Part of a small language model's weights: 203M tokens.
MLP neurons of a small language model. Each row is named by its layer, matrix (gate and up: input weights) and neuron, and shows model dimensions 0-191. Each number is 500 + 25 x the weight over its row's rms, rounded and kept within 0 to 999. Numbers have three digits each. A neuron's up and down rows have the sign that makes its largest values positive.
After each neuron's rows, "fires after" lists the tokens most often just before its 100 highest values on Wikipedia text that the model never trained on. A number after a token or word is its count.

L3.gate210:519465492512493492528477479533499467529501502530487505486484521515529476542513524528523498514520472504534474529510482475490522506501490507534505517509516484513481507485490511423547486512514521500520534482499509473528520468494504550495484498545555508521507507468506465462496483504488500547500452470529518513507500473518470420472547509538481477468453484498479476495527479477435537462487472497441486544509475503508492494490478474504496551450505481533549525457499463494505455513523520451523501509511498505517503491523492495489504493489513509471529513480522547529511486482479509502
L3.up210:530512487518479508478487487521554500514486537487515475482488499481513516502513495529503494465541491484509516468505482526469511516496459491511515519492455549489494476511462516481517509501459488486508504472505501537505489494512515528499503511509577515496484534418495522483490482493481534495556458489530493535506499494531501482506488469525489469490482503514486457463514492482501535445503480499469515503508518490550495526480500475510505517453497494508553550490482485492464463524508475456496441520511472488533478472504457510495515533492581504494528532483499511486483539510455537547
fires after: "2" 55, "1" 4, " =" 4

L6.gate88:526500490526502483501530478486538521499470481492537478502484496550541510502508499480491520506510459518526479487502504481513481533548528540503471477507527458534452486564515492539517505509475497500510487532495497519500489514523466477486500496477460522500539460489517479457494443543492551477492516462472502501542517476517467481543527503471502497512487474481482546496463520485442518479527471466493475492518446490481470517502451484529486456452530494506535534489527471460506492469499499512486489510489524487489493492490514536499507445469479466527476514468500515483477514524485532464
L6.up88:478491441524491504503527454499515522501487501465498483506504551483504507530527493455506526468467473497496475544534564526500516564493538521546499523486476510494520492518490531514486488505484420522481488501527504538517507448504478527492493518501523473461561499510503460507510472551498504530508495519503522471493486459502541501496485523502501469501497491484499486461487507528475460484489498495503532511463514490506526447507503516511519514489541514527502526499520503541489486489498495509481535494547522499495485517459485530551505515545434503496469498473543520525459533519518527497
fires after: " s" 37, " m" 8, " S" 7, "," 6, " st" 5, "1" 4

L3.gate482:475567524471538528539526514526458481516510519465531475481475484481512482526515490464499538494512515504508485460483490504511511528495508477494499528533476501524519530479534508532503506495482480508471459520494489504555485508517505515487511484490509549470474463500489518491496479502499479487564487506501497531521500472490466481547486529487510519499477478508490529485459487502483474493446511461507467433513505497519513506471478488520493495509481555481537518505508482497529510480467467498508495542555498550514470504503477434493519481522473479564457546499512476538519545511527469513
L3.up482:488524500535493502512545496479469479494517476484515499502494525429477465526487498492515524504483484510529510487499532455480455475498471510505465471514529537487454461495502527549542481509468491508482488507518506504519423502445535463514501474502482481516511507513458524546497517529460495521475499517471524513519517508508480544509487502529476541528515467470538477503514508476498530532501520491511470476538465495487492511494510522494502488531475511531523513487485450515592465485506484496515494504523513471563497503477455470472520515495473469477496491530455482516504506512534493509
fires after: "." 17, " | " 17, "," 8, "1" 8, " |  |  | " 6, "6" 5

L3.gate238:531482489482470472505479501494528501543502503489523513501521538499517470502561471498501513524514479503508504528467483492528480480508498455522460507503542460519483541531518429536499502497521556527508454562540496519495439484456490526472474453490549501504471475537464487494483500544506476481508498472504511521522510462515475511526520520541498471487470478529493476535544504490495507445502513507510512485503468509470485516507537499531534500507498494501503549495475547518542490500504518499518532503535451497518491504475467525500526487522456472496506510509518543499472481485508465485
L3.up238:487522518482475505480495499505517471510483493454545491475504481516449470498515514489480480474463446467533510504465486510478486505476478492495498520516484516547423494557460493467517526503491508490495490489544474528480507493468523508452543504459462478460487513467474487505469456543523536492522514459528464506506520477525494509494506536487495487503535522497485472500546502515513541511519485484511508536514470460507486468474497472541474511511479486494519508476513510496513516526461520521471517534502493469563470501446496526463466505511502502467464494546458514471530486495511513505
fires after: "1" 53, "2" 47

L15.gate416:500524488536498522456490518491472502491503491497501521474524503458526538564555521502500483491454465475513493477472512491533475458515539494534509484483495518523455469443485495516492496517490512548523508510542487459449482481491485438456527488505477456490504482573459463520522515465487534548514486511504488487463502456485514519483511480472500536480474486502490501497450504482521500514544481460528515489492464491505513508516487484500505475526482502504483473475522506492484492520510484468529548507499526506489531522511502501500474505537512463517500549463517498484524515531460513541
L15.up416:514516491541486467442486530530526508508511477497488492494492495538487500531523503526470511515478503486505516471523518474499496523472511517463511514514518517471492490540484500447539481539559507517484478500503482470459497503539497488534496512538520482451527473493470468500490521511539516530537511501490539520513464508550474459504517513501471527499475428502562519503508495475516548492528523454499514500517457486517500540530488465452513488515464514485486488457494508445516532479487478531512508477495492512531481497477486492503528478500510507442521490477512492492573530497509486462
fires after: "0" 30, " dec" 10, "1" 6, " L" 4

L11.gate470:474547476497544471506481538489478473512471468489536501498477517473568482494532507504471501513503493471494509512505509510477482486517519483516539485480464515479504487522547476481470479442455503529477474534486475492524495512496439530493498520548505512475514529497507535490533518490552507481521499488499482513492499534495498506450531496513496487501496536495489480555474489480507482510495533495482496506555481475504503477533518503476460571463497510543475497489444498538490518522474512527525514493480444533468481463453494470489467538490529484480481473507493473507555496478480499510
L11.up470:482503486516515485514534478499534522505500514534490549501474512449519440503470515480509532484555486499497468497516490513494485503526489484513513519463491532509546500503519558463456516477507461466503488505534552437501512479536470523483522547449461531512474500498502525466484463494475495497452472490485510514514481488478496513546512511525501496537486504529503514452499480505467470506471511509505484494512513507497506455489487467501510551495521529528516496475460499477492542492486507564460504502495435482512518496502531476500492491539477473479454508534456506501508494465528528484
fires after: "\n" 25, " s" 15, " S" 10, "ons" 4

L11.gate275:474513501487500499491474494477478513458496513506502500489495509486450529478514500472509512501525471497510509501507491516508504515459529534504466495503513484509491533520498510547502514502496527509514458508506523519491508514478481530485502525525456521509493538490497500497478530473487449527487527457449451509484439493527479517526483485535527499485545483482500542516500475502502483526471479474501493472500500518486482498486509551447504511533508559468490550523509493520478530519465526511476483583477424502534484526473517508484469480480564485559505545506520476513500505477457523457
L11.up275:488510519502505508465520500496514463541484524455484521533456468496527485513523461504496492520493470466552480519570489526519484492449493513458484488511506474461492472510495504478499532517504538513532500549459469502499526502485538463482540427500504481503527516503544538524467513460514479502527521466493499518503489535455500492505513476467511463522467503462505540496478491497527515531493501515500484516524520477518501468506508521508526475486523475502510514499487534523472533495502479442488539476524473535534515512493471503475518497504518482508483541506494536530572498522442504491
fires after: " f" 24, " F" 9, " conf" 6, "f" 4, "m" 4, "ac" 4

L7.gate302:475505463476502469516490441521490485476475496489480528494524503450446501514492495478477547537525481494507470506501555494462508479478495476494499524512517488525503566505478467492491509501564520463496504556495517543483517480484496520482526522480540514512482509524490488511488504531505523500443513488530466471450520482478524466499510498494470514507482463500463468511501515547480526518518577463488506535484480492536527512464537440466495498501494484537525509515531501476491512526514500454523505522509501468538512495462557515476479490480500482506491497467500491510492467476471499516
L7.up302:484511513500474500529549486515487537467472503518496517497545468444474530494516528476497501507461468501457484510493506440497495519512495510562479534461497461512502496481460471500497529533513505524496509460522503518492534485501504512521509493512470506507473503507515481499521502533484464475506486501488431490493518446483483511499544504512489439478462482508503526512510528548490510497472522458503503541478496520547484474503496476490532506523497481550556540441524518514507508474517439502475489463511495465540480467472497507481535521497503438513510505466521508539484473509502504507
fires after: " S" 15, " s" 11, "S" 8, " Bl" 6, " bel" 5, "2" 5

L10.gate466:506469537493490487500500537539467524471515519582478476504440487514503503507521478473523500461506498501503519486495453511472476534510479509519493529502514547485520509478503480477536522529499491528506462482520524506497496523525516484528505490567452435495477506495499524465486541488463476536480519501524473517533476535496504498515508477513483453447499493513471556527480469493490486467523518515467468512473508485500497499467482561502471507529539487492506491479478534480519481470536523480488522545501541480484499507473488498500479475521489478442514475503491498482447526501499492464
L10.up466:512515489474520504479532476527555486522481468494431502545471478490528459500540516513496539468467475496511521534506511493509547502465472484523477489483485493523539472554481506486475483483488501516473552517492499484460518497530492530521563504502502507494527517466507521517486475534483524533445511472515544504508455461512470500531512495477513469487517499503488472497497472484501494482477506476499543501476485481532496468514508496526519534497475481485499484509470494479495456520504486514447489529549507474532492525466506525498447526467486513440515502464522532552458504470499494505
fires after: "2" 33, "1" 12, " E" 5, " o" 4

L6.gate401:478506511503552560525460501543528523548540478496483486495527509522478473497530484559521493567533507461512478509542504516497519495554503464490510490487492449508545467472463517518527511485486488480488514555482500507483469530484495552502500491493484503537452490478472468517494492487517510467498527484541509522475502522469448474488501535509520489513497488541508487508520509504497546497518541513516481491481501478520516548505472505489466501465485473484492545490504517456506514477493545511528493471493513505473497534493540498483451497477488508457469562491507479488508509498532477509
L6.up401:477529477494480514501521503447522556512530459531513481492517481468524483494517530492483493498515506505497484489495481500499516487553507524503523518491464475437511455462527507520478551547520501459469540509526463504438512500453491499514475497486459486512511507519504469517472495472563509531514510483420515543534508498476503503511527500493524497511510490492466495519450489495488465509461502456483506527507482431515510509471490485482477440528521522501511503497503471451465510477557499491490521481495534526505485485517485522489525491518508476478506513496499507512526479513537491542
fires after: " S" 24, "S" 17, " s" 11, " (s" 6, "-S" 5, " inj" 5

L12.gate124:502540499467514479521519497459513501510544496458512495493478553490478579502495513520479501546494504485458497535509524520500480498426484558473491526471496506504497534514513537484547476480457483513483509466478493490506520509517438475488517506456492558533501452517497488515473502511513503539490473497503474477471498512556487455461498480500483494527478484500535510485468466505505477496497531518497516529513500462457467490507524569463482455527531510489488508523486517493490491481485517488516534456501522528495496508506519505533513498479490521447458518491530480500500505507515474504
L12.up124:508497498448506487484487506482499449473456508496458484506521492519494508470515499515517492545482478498547477492503460520488479523502539531490473567517475495481523526514457509528531485523476544492483476500536544500469496508526466509497521530498494551497493442453482510534528497510495495472504486524518484524480469473555486467488523529537463475501504480487517519522478480482496527510501478537469500502514480492464461512479524532524458503511511480504554485547475500508499499537497527477498555529486486531520493488528459490494473470496453500489488497482468559442479497496473510527
fires after: "1" 15, " b" 14, "2" 13, " G" 6, " g" 6, " c" 5

L8.gate322:531487443515494440542500497514515461520524457506483533500452463507529510454507512497486512503497468501483535554448490539528484476505501485521455491471497495447453503523523504480505459509521470512523475490507467503499484492487497518506516492497473472512477465530478481500494514525475524482487478544466524498469494460514508498488532531537469474498494441508504533543556464526494519518503537536450475465512504496522511490508459479483506489529495496518481499502522541480512492525460488521511510478470482538506527512509505476499502488492479500522481545427490506468537488518471482500
L8.up322:458500511512513518494483493517562524540495488523523449498553488500521520487458536473488464520489490464419547507510479513508460499476480481468449499520466448527508480510476501514478478482494526514503495518491513487522520463482479506510505504577542487489517531529479492492450503476464489479498501507512487493485477507467496523487502494441487505495461503502506461486502485476532504483534499467432491539479526521511491492527468497475508481483485513505553498479463431503497483515489529492462503532502463503495475489473481525484469530503483538528494481487491483464503482481486520518
fires after: " F" 27, "f" 22, " f" 14, " | F" 8, "F" 7, "″" 5

L7.gate443:465546480520507503478459521503449493513515487510519499498502495504490455506467497504525496478545487469542522460520475467536528489529491551476483463488530486524494503527499532505496488443538526538474516544476487495480490509480540466489503477504536475538462500453501517454484525476504520529482501558545501490509475522500528491506521491439501505516484484496490524521523502515482509548514497536543536488518505496496512519498478471493471481531486479471477538427531542499534511467476488482504483515521495492504505509520526481480453518476493534508489543515497503514489452507509463543
L7.up443:456541515467487531529503545540531510471493520466455493536529500505504564533452506498486499480525504491494561489499482508482491491477526504527468498492522540504515524526481527523524493484495472504501509464535481502516495491530527507517488504502545545505476516501523534501539468541475470539509512480491514520520524504496484449480509506506485443525462492493457508480477537517476546541540505483493503525456458500523475502524477493483516488507512465493494541515481504458538497516504478511475554533480494499455481473496472452496496483460512524474505526522525529499483534511466528476
fires after: " Al" 17, " For" 11, " al" 7, "or" 7, " prot" 4, " ar" 4

L16.gate448:482473491487537527506524480545484510488516514476476545497490500497511510531511522532492495539483486503522538486559500520520518471493482540537504505497525498498525493504522488480514491510454538504464496563444468474528558495458439495520500524497530509498511486484525522479466535537545508505471511520494499531474485502540521471502504509491470505535476471513517518539493483507458507465492497479502489497526475540508528541510516502526513493531495527534530512446485520474536482499468518490513487487572504496513527510500514507507482477465564559526520515535543496513518519505484472514
L16.up448:484477497500508516480493508490482549522453510474461529507443499522507471554527520492534509486468480510509514496509491545463504492488494555496532514474488512498482537526476512495477494491506518513481463541476482495530557485493463463503507473500503504514536500482485471517501500551515523466504545519528487509446515484489503546549528525482468454510522497508489468547540489481484498480495519479501517506501470493478520507510509501531476433497531516550486540518493497531518468519454483511527471486512464493531478477504480526511507499468521492520467530473490511478509497450469538436
fires after: "." 47, "\"" 5, "\"." 4

L6.gate181:461507507489479501530458471525503504506478499526524555500504527516496505487523454428473498515509499514469546501510493517546497518543527542530521515498483451486519517475477496493473469505515504481513467511473517511512484564495543483479523519537476473543466501560499470557494529522506474436477475495482489472494520496519469519499513488479501491484528524530497462487545505504481497530514491538493527515479493515527496480498513447518509484506495505498496519471509528543508502456453496531489472550509511481510533496524525531483519511489499484507494481470510469523547532454456511488
L6.up181:502519456488508515493521528536518513471498444521516495467513526503503532509521486480451503490501499469513538517525497588503476500479515544541531499536500484486507501506485496509515488473472456539541478537483482499524501490513524479482476491509468521519526533502507497536527525481513504480576530491554492462451516443497483521509500549477482513562491521508501478461489507509455459507483508478504503510496516493510508503529473484527490485475486517468491514490493530526498531490487469469479486508469503524521510480503470467512518482507502533526464518507555504577542497493508497522
fires after: " F" 25, " f" 21, "F" 7, " Col" 6

L6.gate9:511511464500525486519471513498527522470506545485487495503468513455530540543509473465464509521459486455473503540496509518518530539457507512537508508477524464481478451491502510536533474525502520501516494504532456557507490493504533485474503467526515542478455499534505545484480457485511520479493467508492467484490478482479495537511495481496503498500499484478531467498502498542498492534473506486461513506477510510463490461466525495527510480527520529491492545490488527514548510530485511501499465559428505568512484487493481486506498473458521498518489508444487509518510516517488530477
L6.up9:512456471506529503517524495511529482499504505523511472531464485438501488493500490518480460502464507460494504522519482496552533535510497495521493492511480484530491493498530508533522515493529456508477578494490474519521494498519511547511482510480507494461518541511496535521493520522538470484506507462487526505517489489509494494526488479480489520490528519476530487508514494544532522494492547509490511456476554469495448499516541497544520519494507477531550534527456438479533509483487470508476480470523516522493501469455488466457505483534488490539431492464486537489490493488536507521
fires after: " f" 39, " r" 17, " F" 15, "f" 8

L7.gate445:518483529510459527490489495489521465466526494526526530546515463529516493471501470527470505484542508491514551529525503513531470525511520483516489493504473476491490544513519515470478483477481515461518494532500473489489513498432494507509505510501492496499464517525526506461504464517489482484517541546537476464475492477488511502500545512510471512535528503483491472523486507485552465454501500534496516512513496497496552494497458547490518464523516539505493445565480454551510508514470531467524526525465459465495517469477467512519486467518475482520503452506465487495499502490497458507
L7.up445:463524542484486488497444499525503489495488523530498519498471475523513510511480480468538530470464488492566523492516499508479447530507526437504502528489501490480431521508450531500520524507513544498514487573527526476512522494501487503468476507545492499507531460519438486490515477513498557478487514452534450427484482507494546560513493463522497510477489515523538502507499521513512507484518475464521488506507487490506503484475522484507457523491492498513530461486491482462484510521509516499492499482511519483491499471494464475481515522502525510471486496527503502528488496504498527554
fires after: "==" 57, " ==" 23, "s==" 5

L3.gate199:478510480509496483549490485502543500517476539487504473537543472557514465539485504509509523531527504490503468491547538463516537489532467485489492532554507508464474462481489522496508488508500467489512546488464506493504465495537478526474499480462510545469536525478497499484524515544494475503515486506482550514488521441526517447489497483494494506481500479495470476448500481459516498525511524486476524540482514493534498535486500487484565515494492504491484496512434495480489494522470496536495476462528521549477469533493465470503508506539482489497549495478509527492493499527518491532
L3.up199:526519517475516517530471522489491533494508517487530491520488477506528518518484485446555485513489496501469514462515457492492566488508514473516477513487490493491502496505502527512490471563515494544514521527485521516517525479533512505477539499491539507492517520489531481464510491501516512525528489469493519502469532494482559488501477526478523499466494529507521511434501503506509478492493452491462474518437474552462530483574536469474508537483498503480520496503489492460487491481503484529477486509507467512496469493497478508560485526506508488501543465460547498427484490493497536500
fires after: "2" 31, "pl" 7, "\n\n" 5, " (" 5, "1" 5, " in the" 4

L16.gate16:522501507536522510537497503463485521507520489539478539486486471497462484535512493506492475528502483498500531508510505526493501505477430511490485536511474459467491486549463499515522510498460506490492499506500546500501481494490480506519489480523502514482508521480527504478493498489440496512529498493509475491491494477493495478488510504492458496539501489467513512530471490481485557472447491484511472478515529459511531499497484504511518492491481495467501521481470506465588489504412488537529447516517462489500516462500552490501452518502469516497511542440530492542515474505494560467
L16.up16:537509498502513474513535469494475519472525438538476492507517480491465448505488540524509469545561479515521475520447504521505487487509537488528476554490521497510539521468507506499519465506492522483471511510505542506471485482490454525519496492514469477480497479538473522489512483501489504476484469495514494464471506474496491493487486517479462546488481492456466494500488485494473502536528482501474471495462536509481472525508478502509484468499474477494521478547450489471511456562485528499499492452515517537505522505544498550536457475533485499454493510496525495491482470499540456500
fires after: "1" 21, " |" 19, " Cap" 5, " ag" 4, " No." 4, "% |" 4

L4.gate404:501525468495529474460491514536514473505513515478498475491478523533471469494494500490514492533483442486485498499521470555488489492429518475552476515493502500457484509536539487479520500544489531473508492492474501497543497535482507510517497486498524450521519492537519474485491496512506486513558490513491476479499495493500479460515557500566479456505493523529519520464450458504514494490544504530491529514545508487471510534540553532500514463486481527480502514482513489496505478551449528481520506492492518496511483499491544507473485534509470432501494507489472484543504482526510517516
L4.up404:476511556524506510473502499505474480535496513465500488479536516558448504501502512508490463503490486514476545497473485555484521487498525416523519512518494489490539521534509494472492487541465526464512493491497522526509532500506510525502511513527522441514497548500490474495500467450505480483548491550498468495498479512520487515514492520512481472482513511536491510497477447523505486467506505509461517530480531483505496501501536476508480498528460527499477469523503466478509497464464503460503506511500508498516464449516516426533495515547488494480497523497471495561491456518507546515
fires after: "2" 47, "," 8, "1" 5, "On" 5

L17.gate217:509479546478494493536458526548518473522463484481489526551487501507460502499499505470537504498509506596498452501496499488514534496493486510514518477539484470525481525486496503488517505499494527510499484474498512529500571506504501496457501487426509501491531524521473513472520548484486487503529521524515492450492459527503496533465500499459494561499502503531505524514475490507496467488509531487516527454531518494536483507489522491533482485486527518534453496496522489465489525510526498472527493488516456510497519426467525539520496467507515496502514510511522464468497497517480464535
L17.up217:548516534519499471500510440517499485470512505473522525500481481488478521502519472504493489474457553534468505500505527475552544520502516513486450503505532464550547478487469527505496507502464446535546479482516479546496522507479471474498473535462473487490543532465537508499534504494486509519516520474503506473496479527479565484459505512462513544475496502450505502510504474516522479539471526472505514514519522502490495462538493501495468493515521529496497492547441548483513515490513512510522498477519499472521508495458501560517545510511513518510523526481501507502498496516505510467
fires after: "\n\n" 33, ")" 5, "-" 4, "at" 4, " in the" 4, "," 4

L12.gate402:493509528533523464517457498537506526554466542503515495502530465472538460528528476489503508534449518481501530568498518480489520500497487528539469542494474473449532531464545488509508553495460517484481517499495486522506490493489505503533507484486470528488485529491516475514528535545467475485554477505496523498463464471517520477507537528513472544504490505515488526502486479505503515527527523461552511480477507480474518469502495480461507506519531535507505520461532509478533476537496469484502548502472486476475472487476458501507546509509492489512512498505470479540535491518487496502
L12.up402:475474481491503460537484515485473516543514534490508562518516556494507523513545513500510531528533484550480519554545500511547534530507492513521508521475515520491467484517530459455561527552490552512511499483469501485531496502502515520479478511476474483511447535523513478498488525523476465577502495518494497471491544497516519471507475491521486499501497467498484481485541494522489505510510507495532520466454501491504486498501482510478509471485538511500533485448509505501541506510546506536505495451521470513481519528470504524540523493478508502515487526472526544505499514507498485539
fires after: "\n\n" 38, " f" 9, " L" 6, ", J" 6, " S" 4, "\n" 4

L6.gate175:495510506509461463483533531488575517469547501524500474510484522504518541492510449551559483518492518500544476494525550534475479504525485491516533495478441496514484534506491476473551506518536534477487502514461512478467533502491502542532506488542514472498474521510507500450508472489480516448452501500510489503486506485551453510474544474534477481482505504517504498509487491503497498504523477493483503456473509500501513490522469519514508476519466523515490490548477506508497514505507498488518498510517494492487472488483465527552499489524467423522484470468519503466492449484529488496
L6.up175:522527505514488526508491484543510513496528506449506506498496489467495552469510458534514495544478492474514521523485502496495492480545479496554464502461528507535488473511522490509469471516509539497505495556487530452515506516522499503512515526493541485516520503417479532493497497491462514474511500469523490484468488529517486534452485494490496508508535489501472498531476509494519529511486506488499525493540451522509477510476470512525528495502461532445460475520516486499517473543548478494458502559525479518466450537458523501495475492500533488534513476538509536496476481470482477512
fires after: "==" 21, " ==" 10, " in" 8, "===" 7, " ===" 4

L19.gate501:468518522484468501500498525494495558478456512477500522462507503499509494511469509530521503468452477489503520532493509479536505503496516549455462493510477463490463463462484482516502509534503476506458485546548506496495480528503480451496495510536504540494475525496497526492512494535508459530557473499519510466459507479489511510540522500518536521511482485517534494503447507494470500512504505468493470480468543501504508536472483528505459502518485534481533502545496483476510494492463538469470518570533428492476491491502553516532484501540495509459513508504489477515514491543505488491
L19.up501:481513459498495451486548513487495508553523504518513490496516513515496514547507509519497499540478521518491507493517482520478496468453546506500520525509534508467491499485502464525494546511540477554510469539515523517471455480510528491526468498486505492521490470499519476460460543505489536501489500499501549519523464441519523499511491527489510514449492490506464495502527534488534511436504520546487515460508504495468496506548511460499514502452514503516508512517475500487479519489520508488466487541540510534505484485485509527562502528536506462513519435527483457509531513494522517537
fires after: "1" 49, "," 6

L15.gate326:510506520530529549469510511542494487507506470503514534494480513517478490488514538511483516515485541496519488544491503500509503517519510540552448525522509527481496556481496543466534498506488517543438535524486499506439530500550499492445494489515533558494517484518494519497496570507510503541473513484448484491476517526495521494509537519534490510555495466514496490523524490563502506498473501479507473512486474485499536491501480478531450499496494533506531499507487526496509485463495539519525488513513505520499493508554522510471501537505501436490464481542488513515537514506514517493
L15.up326:480532498526504495502506490557485504508517499507502552467445517510480479545516516497487542494495496493500486486499492469487503503474500552557486500471529527502494548472475543464504472515516487500482530510474512484492513592506483529480504506487499487509549468537481527506491542511498451536409485455484493541448522549504521465493514503488495515533507457479508475511535492525477493509470532519480507498510477526467517520473463461504462500479483503504505536497538533507516476492498528524519490516515505511516492501499545517493508468522518506483436489516486503503520541495505498504
fires after: "." 59, "\"" 6, ")." 5, "\"." 4, " |" 4

L10.gate408:530469487494522577559527533437511522491494527467536494521492492465517467537504498493491495545478537495516491511525482507510519489517527523508460540522528454518474467496550511488500533495482527520521519515510518506522509479462504496450503481494534494532526526518492469483516539464503510515499508532447496496502533495530525519523503493510502514480526497491464559480500512516531519516545544494488519541521534515513506510497495500486496480519521518498470485538489488516500494513521526517539524461443467475521471494434523524526498499517476477517499473563485464492521476519493495496
L10.up408:508508487499515481488460440523477579509524453475513480555515496502482497516497493513513519505472490506453552551524488472480515505504485507541475557489513474522498496504493520497516490526501532496527520526521482501493483538466504494454464521491473522504466456522498496482505474557509523494491524492498522457563530474517505483492471507499516519488530488528498529502492460485503553553520533523523501484539482498517522531482529518478528527530527479521514493528505511519516492467527467493506482494525456482520535459508483490528453542503486495478497526492453521477492499494453510473
fires after: "\n\n" 88, " br" 7

L11.gate221:495462512461495490455480490509494489488523478512462431490489509479498484461529507511521488524543485496488464484520514505477489532495517522503477498498520523493478496500500494514550492508493506492530505518478515492481457491506543521496575554490490511503468530491518475462520484465490504505534484480499543493510473503542506493497500490503452504535473498505477513485470502529480480557527491478491472512520493543509517495477477431504514498462509473505482590494490557498530510467482486519508493559547524488490521504521516485468472483511474558514536499479499528522457515549496505481
L11.up221:471502482494479496503506506458503523581526566505438488482485485517454509533476447537481481502478508506527490499502516548500544497518507524589513497495494487454525495482491477517537475505511459507492499462459528466500521514478498499557495490448484509509491530462495520495500509488469511477514481517496519510504497514502484495486510475476488495547494515528499480488526495493515504516492499484475496517486487519509496497520495504459504574482497474486504542548508500469535473497519538528503489550513513526487535484480507478516487481500484535481559518551535505494523502531526452490
fires after: " G" 18, " al" 14, "g" 6, " Al" 6, "| M" 4, " Ag" 4

L8.gate265:478512477498502487434484447533507510506483513482523492495501466491532494493501486512519494531512486483491463458511529540498486497489503503554511486494499521477486492466514475504519502490508519541524494514499547503546560459482501513511468529505508483480533540479526497469496484502503509483491516504437475517554480470504484530541498502484482471519506468500523516491476464468464457517544538509514493487525500463466514519530496509489472499518518494529460496492483491459500493521467480500482446479534489513506472471464525514541518476509479465461493523555464563444481499499456540492
L8.up265:498481519482521474495515555495489560469524522503476448495496539485487447535493498499513491473494453508489486484534494518501521482530512501497498505492466515510517501493493502542514501485465495519485505527516475490516476518440465541508500487491516511451503535508490501484520484474512515497502509477502524502488493514486561490509507553518524487456531515530506517495491473481543478511539494522493500464507520513471484491490496488519474501504485460486471463498522468480514542469451548545539456457496430521470490505506453499568550478490515453515476531493475506508517520498488552495
fires after: "1" 26, " B" 18, "B" 7, " st" 6

L11.gate157:536484563516544491493526495505506490554494534498490547486565513522502476488498503478541490479476499481501500470495512523514483491522464504486513509485567517498488517527492534517541501478494489518474531496461504529535539466503525504519497547498527498483523494498440458522465513450527524493467470546536514464510519496504511502522513516515498523497493511503531487493492469486533535492531498519480476484510509515462546534478458523564514501526541490487515495507490515531506508531469503522508521490506483487495517480483507503484514529474504493547507502481563507457503457455499472562
L11.up157:510494526486510502503530501505457497525542497507539531495500521504479497498480483526492475534517486494505502496518511504499493523547485536458523483505538495502518533515454491484481508489508543539461496517468487508486513474460504509526508486522501475539509479503508520511497462545502468482525509490499461455481514446525521451494527525531440544514487467516466517427503457494524531533534525504538471480516448547493511524517537499542507506504492507538455471474483485493571506461470558514507512512496492476482491523469514490484494517494499496515508486484493489518521461496534546469
fires after: "." 54, "==" 9

L6.gate340:488508526487527504518514499480502457509490511490462514504491530510526487476520480470484509510515494496499508483519541495483513511506493497500484487504561525510482499556514501518496449497489522490496459533469505481534520485509474528456530512446518481479515516544514465500468499465488488467499497524513482472497479502519427458431507503526518474499493489480495516521535451515529460481491458534520425487536515508512475527494540550488498482504483533510458464528496538522518524513495453498571524524492497514479502498508514496524475517500567508470511463511512490500521539472507500475
L6.up340:483486508512499560503494488561522473474474493521461507518466497457507483493471519492497501520455511485499510500494494488526477495503458482504499496500449500510511494495500498551480378523488507453510523452532467526506519524508492513524495501512509497480477490463457496515520495523470499510450477510529504559491511505462537486475504483539483515523471497463479491516521491512529461475484487533498480497506510542509503486497491514493513516526530472538481509473511492479516501515527525494484524544473479511484470526526472525458498495491488498438518473484495541541481530530448525482
fires after: "–" 24, " G" 13, " T" 9, " g" 6, "+" 5

L12.gate190:490562480536487503530493481483500520493462477473483517518500498534495479486527462489481464540522508550519539472486544506483483482513524501489479470475490534516511499509521484543508481463523485531478469506464493484524500534475477496470475464462528505489540485468528485472528514445527543542521500548476490519558504535484510502486485515476541506557512486513496541481499535457503444487519475540505491468536551471480511491503509506483490492523504527511493528495486502505486471499497487480483460501460520491537471479485534498493499520503469529502500552542537504478499476493551506511
L12.up190:501468498536535485492477499527522487499483444485513491474488494519492483489489452494507489512495473501489523495503471446526488510488493510507440516529455499497524477505491486499511492466512473494496484502519484458502486492486516515499516565500497438554470496527508490437497498471532526537574475511493514525528501525502471518519498522506524554480451529534469525493528496507475517495505519469498499535522494505516452519474469486529530512525521509452491509489473501516509509480538467531500475504518513445494505552522478552455530506504469527507499511500467506491521486502442473454
fires after: "\n\n" 31, " Christ" 16, "a" 8, " to" 4

L8.gate470:486518497485512468498505507500493494484477482460475528504493495495520503492526526522492499476458497497515482526503471516484462522563522506521529504510505497487473512537521546514489484468482458508514514479502512457497536482510465486469502489512521520512488532452518484525506509475515545445562506474515437495511476512499551545508506491508484503539488514525501516528476509502510525506469500416483484487486481492463510530517476509522486486519543512533511523498549499509554552432481509476457473479481456490491530503501486540546510483478488488503514470484497533483517522550501524543
L8.up470:500500498522494527522519477455526507481494437463482516505509509446518517512507492503475468536450493504480439480491492515450519474509513507551502478518493500510504489482512506516515466472468453504494505517558529447519494508473486455505509514479495499521514503500508477509504496493524502470530484488545476506484465523485472494529506518498469517512487551490502516483455474533487493528464507477505491455469512528480487526485518526524479462485505465559511481481515489498542518473490537498448492497478482504515483511560531526435438451493483489498504531537510478470510515478495463522
fires after: " Br" 15, " S" 12, " br" 7, " s" 6, " Res" 6, " re" 6